MLP neurons of a small language model. Each row is named by its layer, matrix (down: output weights) and neuron, and shows model dimensions 32-223. Each number is 500 + 25 x the weight over its row's rms, rounded and kept within 0 to 999. Numbers have three digits each.
After each neuron's rows, "fires before" lists the tokens most often just after its 100 highest values on Wikipedia text that the model never trained on.

L5.down686:518466541494553451509491459492504537512508490496485518514488493531508488487455476483484445425489502501487519448519506502473516498515492496538503455518499480465535478475480508480507488506500500516461505492537534499510495532515469524485553542492496482465517488501493497472511464504494483487503511523509508511465487497481530516497516461525478484522493492519530520490524496521471478524512528501478472508504454485518528454508458494479523495505523535538528497478541539518510475530498473447482493487505460507510510516440519528492507529535460524513501443546525493464491474530507524457
fires before: "\n", " He", " She", " In", "In"

L5.down1009:508485482530481490511492515471464539500496470465481524523496520472478512459554486461534512556530499487476510521521497501503498517502485506514535537477428558476475510517542498492512493523532476513484519518527467463511490531487476485455476461523534528527493516517498488468490520476486488448467488540458437515497473481466515499467495457501491476537521491541509496533503519497501453508509527493531537527486505506489486493495473498504431476509509502475504516495495503505511515487533513486459525500449480488496459507514446515488496493490469489488490469460498510528508484541482548481
fires before: ",", " |"

L5.down317:497531485510516518505562499531441497544495494516496535490489505535490470539533499480488491475538492490514504504508521473497521439492514452492493477492534529519472494465462541517516511525530511491503496470508517507520512499485527556476449489513497516513508508502478465478484503497485536521486488440520501489546458507563526474515497486506511526510493467498466475480501498508505528538488510499549499498502490527519521505490469523496512487529509467504492483506504492494500481505487564484464541530488497503518549495398469470486488505475524508519518503491501490544531482521575466491
fires before: " |", ",", ".", "\n"

L5.down740:492542519514482504536530510502486494457526527583502530508496507505482513471485490510516501481454505510509465512550506489497549524506461492529534516562452513536533495498519474478509501495483486537504452497485491482513448486462520512491524469521444524466515529514560485516485538491447470495516505491498454503518522553509529495535505468508508547483486506449504494490474493518527460498452532483485523517438498506496490471488527454473491551485488523510519520507522517517502525512536521499450513528447526532526536490521478504509497459525494501473511517469489475518484524494508492538
fires before: "\n", " ", "ent"

L5.down46:491492513446570499491460484524489472527497517512504513490544480520459535525467506506489497475475522471499484492464502485491540534473493508513490481527471464462522485549492549530505491484449509462475506468464513497474527490524527503514483513528465523471520494526525517521482481544496521549477532520459508458500488494439503538486468478506460510448490501524478493507467516499513499486489497493493584496466527495523476514503491544497470506548507520515511504493519517494491479514481458454469519517456535544512466509510504496510492463503511500485509508490488501485458542471488476463
fires before: "″", "ed", "%", "ing", "tion", "s"

L5.down358:514459525488487523519523487497514481489511487472535477522493564523522502476497478500493485526512496480464534490528478483474488473474552500494518472537465536478505492468480490529491514503507510503526512513493468501508502463531499498428501491530523486577486413472523496496478466514489510451507541480491477498497524494510492499495525495464518508508495562476521496550503481527491488536527527472485487475514491516467518487508511518529499505534471498515519487516495455510493511542513497505523482506487557532513496533545463485477531519544518501456515531494516556461516504504496511497
fires before: "s", " A", "it", "al"

L5.down715:474456460521512532492524556514500497493513523488496524491484528510536543494509461508496501455466477520547483497540494520467568468515507520538541486514498460469515497557501517457520546528502520488453469484469516485483537524498488468524530488474454489517465486502524485444513534516520485504481497479482501481448490463506472490515481507530478526491489494500494511509498490521479490491508506552527513502483436495497511447527516482542501470507485538476471558482531489497470460540510489490488523493515494461512522540550452489525502534479530482484507469497520483505487489509514490505
fires before: "\n", ".", " |", ",", " 0", " 3"

L5.down1032:485472515510505508458530475508531517494491506520473492506523523516482546521468483503514517489514496547459472540496476475492475526498493498495534555486461529479470504485401522494541504529507500505481499510498550502527495478521532507491490529504496527520531550459486515508503493453424515501458534476498503473465480550519473484502503520481482547516500510526493490502524508493503490542464519479493521512550514496459537525472453437502548506470497484480519523475517492526505531537553520494445493503477515478501494511481528527474454500466504483493502471505472534491524504475512527501
fires before: "\n"

L5.down124:528488500524464524490540478535519523524525495509487500491477504513484509482496494490484499512480522540535531481490494513492512514530485522515483535496531490473498485482484497491502559510455499547487464460532508495476493486528502477531472477488478444454498534496493491525498473452465534515519496505560485530484482480510496466472456497495518546521487497524518525469489516523542517494467480481481479511484459525494467559470512531528447520500549484558496495499491520524485556506493514501507497537526508458504496477528538480510504543524553507474510505503498479498522566519478492462
fires before: " |", " (", "%", " ", " +", "-"

L5.down282:505480486502475484494495486480492518496522468518470528511510560489493483477507505495486542491462515502538481537461518511482510532588506499471507502495430503502522511487531499516553493488449487513471506496525488538521554495528516477438486512514517495453507512491529486495527537529513473500522491501535458495511514492512477490490495516473481548492494503480518507486551484527516516532533452508534504475471503517457508511509500471469515527546479480503478483480490501560478452481522490472438513485485486496487517510553503545522451527469507488500520502463477452546468479548436492510
fires before: "|", "-", "o"

L5.down1280:548538507492510513510530451505497490524536469497521491505484485530496553482557533481459463498490467516472467492517507472468467458504481487531480517510530500511500513479477497493505550533525526472484495513505507490479529523494499480512479483494467514495538493491519546499476490495496514497471475503486506477460514507452549481446486509489452479509537531517494496513443492519500481481518508504517473501457524500483515503492495509522512500495522488521565503502507515525463513550521483463524489463499460494497523489464501513512495526513546529491517473492547472480539487477510535487
fires before: " the", ",", " he", " she"

L5.down1102:478500481518530478508515494515482503489488488512489457497498471504536507499516533485483583488459518470516457519519516518512552483512540499475488492494468503531478500505504488472512528517472505475529528556489472456452520487449492556493476509491480479467484512492507479478567556464477487524441539486495551504515480489503494490521509496487538510511513533484528482466479449507519532520441493449500550513506454532491461496446498493501481566525547478496501524480502490466511509454508528499538488493503499501516500517491558491460463510482514519504503495481493494495465489512487533503
fires before: "u", "y", "a", "i", "o"

L5.down506:488475463479498499488492495532489514523486510510498513447540538516508509516474488476505491510505456520511501496466478479492483454486487516509455561510536487481479519504516544490487488522458473477500502523486514465504593489498512473543475484516526495488530507481477503534515520525555533521497495436505500469448494513515505500525536498495491493490486510527476517509511482522493495477478474497468506498493447500491475553524495470494503469511560497539503488511548499533458491476506517521509495488507528536515560492506519477493501500474514494501500500500495496512513518469515514523
fires before: "s", "ed", "and"

L5.down1050:501452474483546468490560485526477519519503491546473529484489556488502519471466498531524472474453527522502481525504491495451527519510478482535517446475475484488505507536502498462476525516474530516500491492501489474470505480523476495498451494460472479507503492467522515468507524518499537532516532487490477538457512494464518523497510492508497475499484497562513477488491495514500494477515506530546527544513527469489501475540473504526515479486492518531511536519543549509485481535476492492493487499465470463556528531570480471492469534492516536499492482477502487512538495513508483496
fires before: "\n", " 0", " The", "3"

L5.down86:482492473500517510509502452521512509499484501513486500505480502494487502496527430439474498490483530522475474521501515506546510521494483503527493469498472478481520514447487499514499509532475512490496497529502486500491501519423490523510503465498502490509503508516538484511509500514513448488521540530495511474495538508482507486496511471520507501502508528475494482521548537495518440497523529524490484523461490518516476513518498482491526504477477496568505476514484506487477495505506510515455503500510470481496517483340505481587496476492497503507547503509481502496471520486700495501
fires before: "In", "==", "The", "===", "A", "\n"

L5.down609:495494477519477474472458502503513500544515465510486482505500495508507491494535440488465496457503529493528529461465512480522473476504492499473525504464496505471507486546531487501489531486533479555493513492513484525457466482520501500502514512520534532560533497512501438504507516485461519545497538452461430515464492485478475520508498480500520518485505511518525503464517509461508496533508490478454508471511492495541514504508519441488525530510502523508523508493495512484566497472531536504476480529527529527559485518501507519528488536495462531530496483517514513484512505516518483474
fires before: " |", "es", ".", ",", " be", "us"

L5.down404:483480475503475488475492500538509481540500511481501505471467521502524532497526513535507505469529480524500459548514495493471514470532509468492481485482479533545522486479507530515495483512510492489459519487511452508552484488488482553526517500535453502436465475497493551504499519548487472499530522528511513542533473497557514522495481479527493533483529543500496520529482470552500441480465508498531447464505477514450497506520490491462492484503506509558511469513478456556459527526473529477473508534517508450508516473483509478492466514492560526503508538469485474512537466480523491495
fires before: " in", " by", " to", ".", " on"

L5.down134:505472481536546486493422471497513498483460519498431484479501485488494495492495492487466490489480468465528506454506505488512499544530489471467523499549506495493525464511487484470511509502507521484500515502499484500499487497473482521454557520466545520510477512471529530482496490504527555467500525489497500521489489498506502489523501490496473536559482524551499467537493518505531501471514552451481502544499474496470485484499502461538509479532510529530480488467460477493500552512507454533518473491536484485494478512498541483499500542456502509563488486518476530499510483539520525491
fires before: "u", "os", "o", "e"

L5.down207:485488499478477449516487450523476539490516518491523487515548481461538519512521510526434504513501497490454474476518528516491476513522525512506514482500512483518494508512442511448513520488560495477463504492487478487509498515534537477501518538461505538485490461527492496503498530520515492503475494500523461494479496492537484538523500516474482474535516516484452545515475465473507498480544489503520468508511462502466508483495494492523490452523508486521492456530521512518508510547477456496467529516538491501471496500539528518479490458500511474497509477504528495508544476513492580460
fires before: "u", "ip", "ute", "s", "ent", "ate"

L5.down562:473503485494443493501481482498496527508495520547504524482497500538497505529542550509475511504503521533538465523552506483474462536522477525478475514493434493526512484472496491543482480509496535513525514462498479486549536468486462469511500484493469504516497526474526498478549508452511506451485544526477507502502527496510488501531528505514521500510489512517503522478531537548486526480476513529434510516521496490474521501510502515511486458485431469518493495482499518509435529474506548520476502498471473467479497450443537493491490480508512507529490511481494485469497519478513506496
fires before: "\n", " a", "s", "et", " an", " of"

L5.down759:490499518494538501489493489497502503553541481535525502482503501500535499512491482483487452512485511476510495486472513530465514493479515481557568484527487475511519486550486503461521519506514490527490480505518505478459513483496468497508567500481497462471471462473522483501505506461475555449549523483520438516461498528499542506514545495472478495467475483538529453533461498503498506510507518492496513514498491488465547445507479497483520481491468527492485515475526517496503525477502469451479510492517480477477513520523489489514480525485524458518511468525526486486522456509519504485
fires before: "\n"

L5.down122:447448477502473515520496550484530490508498479464502502510460473459510494471564494491490487433472501540497500462534479537507513538489468507491548542489452496529502456515476486508530542495513510493544515548526529466503535528413529486521512503489473494498500530490531471478523547503490479455491517524505501470477535495507503474541503533498516477500495498501525504484510473534496486496529508473501531486472453481496468501526514474520504478461482535478495545496504455496478449492522446505496471506517535501477556524509491506551446486525543498499501476483474471523513493538468486493
fires before: "\n", "|"

L5.down294:528495509513488485501500495476506532481470479541496529475452495482470496486526526465467487518514503476542502487514520511493492471520499508541538529508440507484497518502486458500493531529541504508508497541469518495484493532502528517534516484463502531545464471503514485504523479512460498525533517461482477505481487505473513488522541498487520511529448478515516573470492518480475505494443490495468501522480467509486546500533536487505504438540505528505520515547520524508511494507491521482515436473553478505477504501551495489458525484508500514537500469510472492522504465491468523478
fires before: " |", ";", "s"

L5.down291:510500484506467470517466480514536483499502492549521526508488496499463504509495500484527507483525509523502555494505552500508511511488509522471528558532450494492460483527522503514544483501465528514514490494478548531502498427492524501534550555523497525480521491497541505516494484502496522496510529478512473487460494550500477491490489518457462518510486492519495450505513480462517491469478536518551492525498480521490545458505486459471487523469498492493499514515530473553483479531508493479510464516532478474503496523500509535524504489506547451519499510511508436479551534518477534513
fires before: "\n", " (", " and"

L5.down503:511452517482497478468493492496513490500528432533479514459489465501476496465485508483519501475490506537492509516517505513486512517495536509441529554470448498471488467543512504517501489497466488519543494527511469521503534509483515473459492488515520506482515465455496488495538537531474510507491540477530473517461568502471479515500508546479519516515473486523498465498484492510474488515477533478495487496516489486481522540532544469544573451469437487476482482477530453494542487532511502491487473481500485515504527485524483481539495532505517540495511466479525492501529461498475517525
fires before: "\n", "|"

L5.down689:481502497530497500545534513498535496482518523550439511481449487474464485500520519484470490487488486495501479553497511523472490457543494521523475492524432497483510477467508501459477501465528490501502540500534494522531505495505515460493514487483537529512452565501511515507474531466558552489492524459510487506527581485527493511480479504488504513448513504505514472490466497508482470493466497476491549491502503501495508491515488516428471484447490492463527541493465495495524528490494500425500516506506536519497435447581519531523479545475473482527503554462485486471490490450479480523
fires before: "″", "′", "min", "ron", "ra"

L5.down1332:510513566495450514486523487427483476527486477484526465499470503520514448504542517487497513491509504510567490484548487518487518507510470473469524561512436495517510491485493457488498509503539516537535476536471516506513509526501519557493495531481470528507503472491485508488507500493515492477491505511516507548472516510500484502475496494504495501534497491517533495521520499529490477528491469488507459509508529535445444519467528449520531523537502468517476511466528505474505543555531498530470479504525513481472491498494503517524528481502473473469506490531493476524501506482515516487
fires before: ",", ".", " in", " 19", " the", " ("

L5.down665:503491544506471473491551514474527548553508497502503513500500460507450553516488464474510533489555513499487515497520499460506514462509489471483522467521473533471462535521508505467533507516486499525490490495526513544509468479517495491501460502516525504496498505465515540499537476492477525447477492478513484466462529552443499517462543559464502502485498502485473505510544508534510542509498534517508498521527477492489513510512476515532454452502470485517478551450490470561528474506516546524496461508486471499548545548433489472480489491502509534552492521474477478535506506509562497495
fires before: "|", ",", ".", "\n", " in", "'"

L5.down1333:519501516491495499507489498485480531501505461457503489432505459506486527510512490495531502509513567492467511511502499498502545490481516514487518484497525464518487484503515480449470539521481526480470478491528497536482474457503509477502536538539481523494481495508539525545506456501474466511535495517502526521498503505488490499476478507503465531465473499514474463455460503509498483500475528527475457516491493515499495514502499473548532524536518507498472518502521538506509478537478475480501462474485499487506454525499532485501498468517510549474492502491475486513489518491522486508
fires before: " |", "y", "n", "la", ":", "ade"

L5.down990:505467443523477532480557487477525528506515530489460548501473484494565483492508505525525502513464483490509502455540523479494509503480470516515558457488522472474517492514502471470485528485551539484545513487483559460487512482500488508528492502494501459528499491486504470466518495499490426478490511507486483509482526513481520469541513477506561469496495529510513499520545497481497503465522484516522482488453489484486476474524505504544551513499503555473487532496553491535499449521482493468495484486471470488472489518514480441518471526503533492531494487456516497480483502523494522490
fires before: "\n", "|", "."

L5.down1140:527558552544537483524470472503504530478521512482498570514484500508494522509516493470450512516500531513532473479477507472437501470537543473477532538514458504503497471498495474481553482532503478480527518514536506456491522488520520477484496504491531484494547463473487491525494490479465519481470508491520482496471483529501511486459533462485495498487501509479476490474480532473455452544504498488495516539550538503493469540514475507451521492500485493515452509519500518494476533524519514487524514441489490544516531471506508456503466513533520499518511479509535501486506526544467516475
fires before: "\n", "s", "ing", "ic", "al"

L5.down714:508471483473481487493457483508505499495517485498547478500518533482530516497490483482467482542522458454472479523508511454483512502520509513527482540531530526497556513572482495505502480468490538530452475484546488488527520527516478493498461490521465508520497462493518482498459505494534527480490517485510465476497528491463495538538508550536472516517513505506495480459505463491533472491519471506491504504483487495484507556456574507502486486501478500520506482481439546528474518512536526515500528510508537474508446494508480490541529519524478479517522517482485463485460522484471497561
fires before: "s", "d", "ed", "re", "tion"

L5.down1193:480449493519507458476530482510476523478515481495493446502524509528500512478474498454529557486504540521517522498496505520473499467511515497471514489498519487515522516500518531538507487492525474481496488515531519487492521496452521476497481528444469537487555456476491507530500492501510498529532492529534487517513533525489489492504462477466495486521496489487461478505496496469513470495485467488511517517555498472453524494482468483529523505542497428452486524550490540535489467540459470484512506492507453544512529504420523538508483500516532476510521450477487460512495483528479490504
fires before: "\n", "born"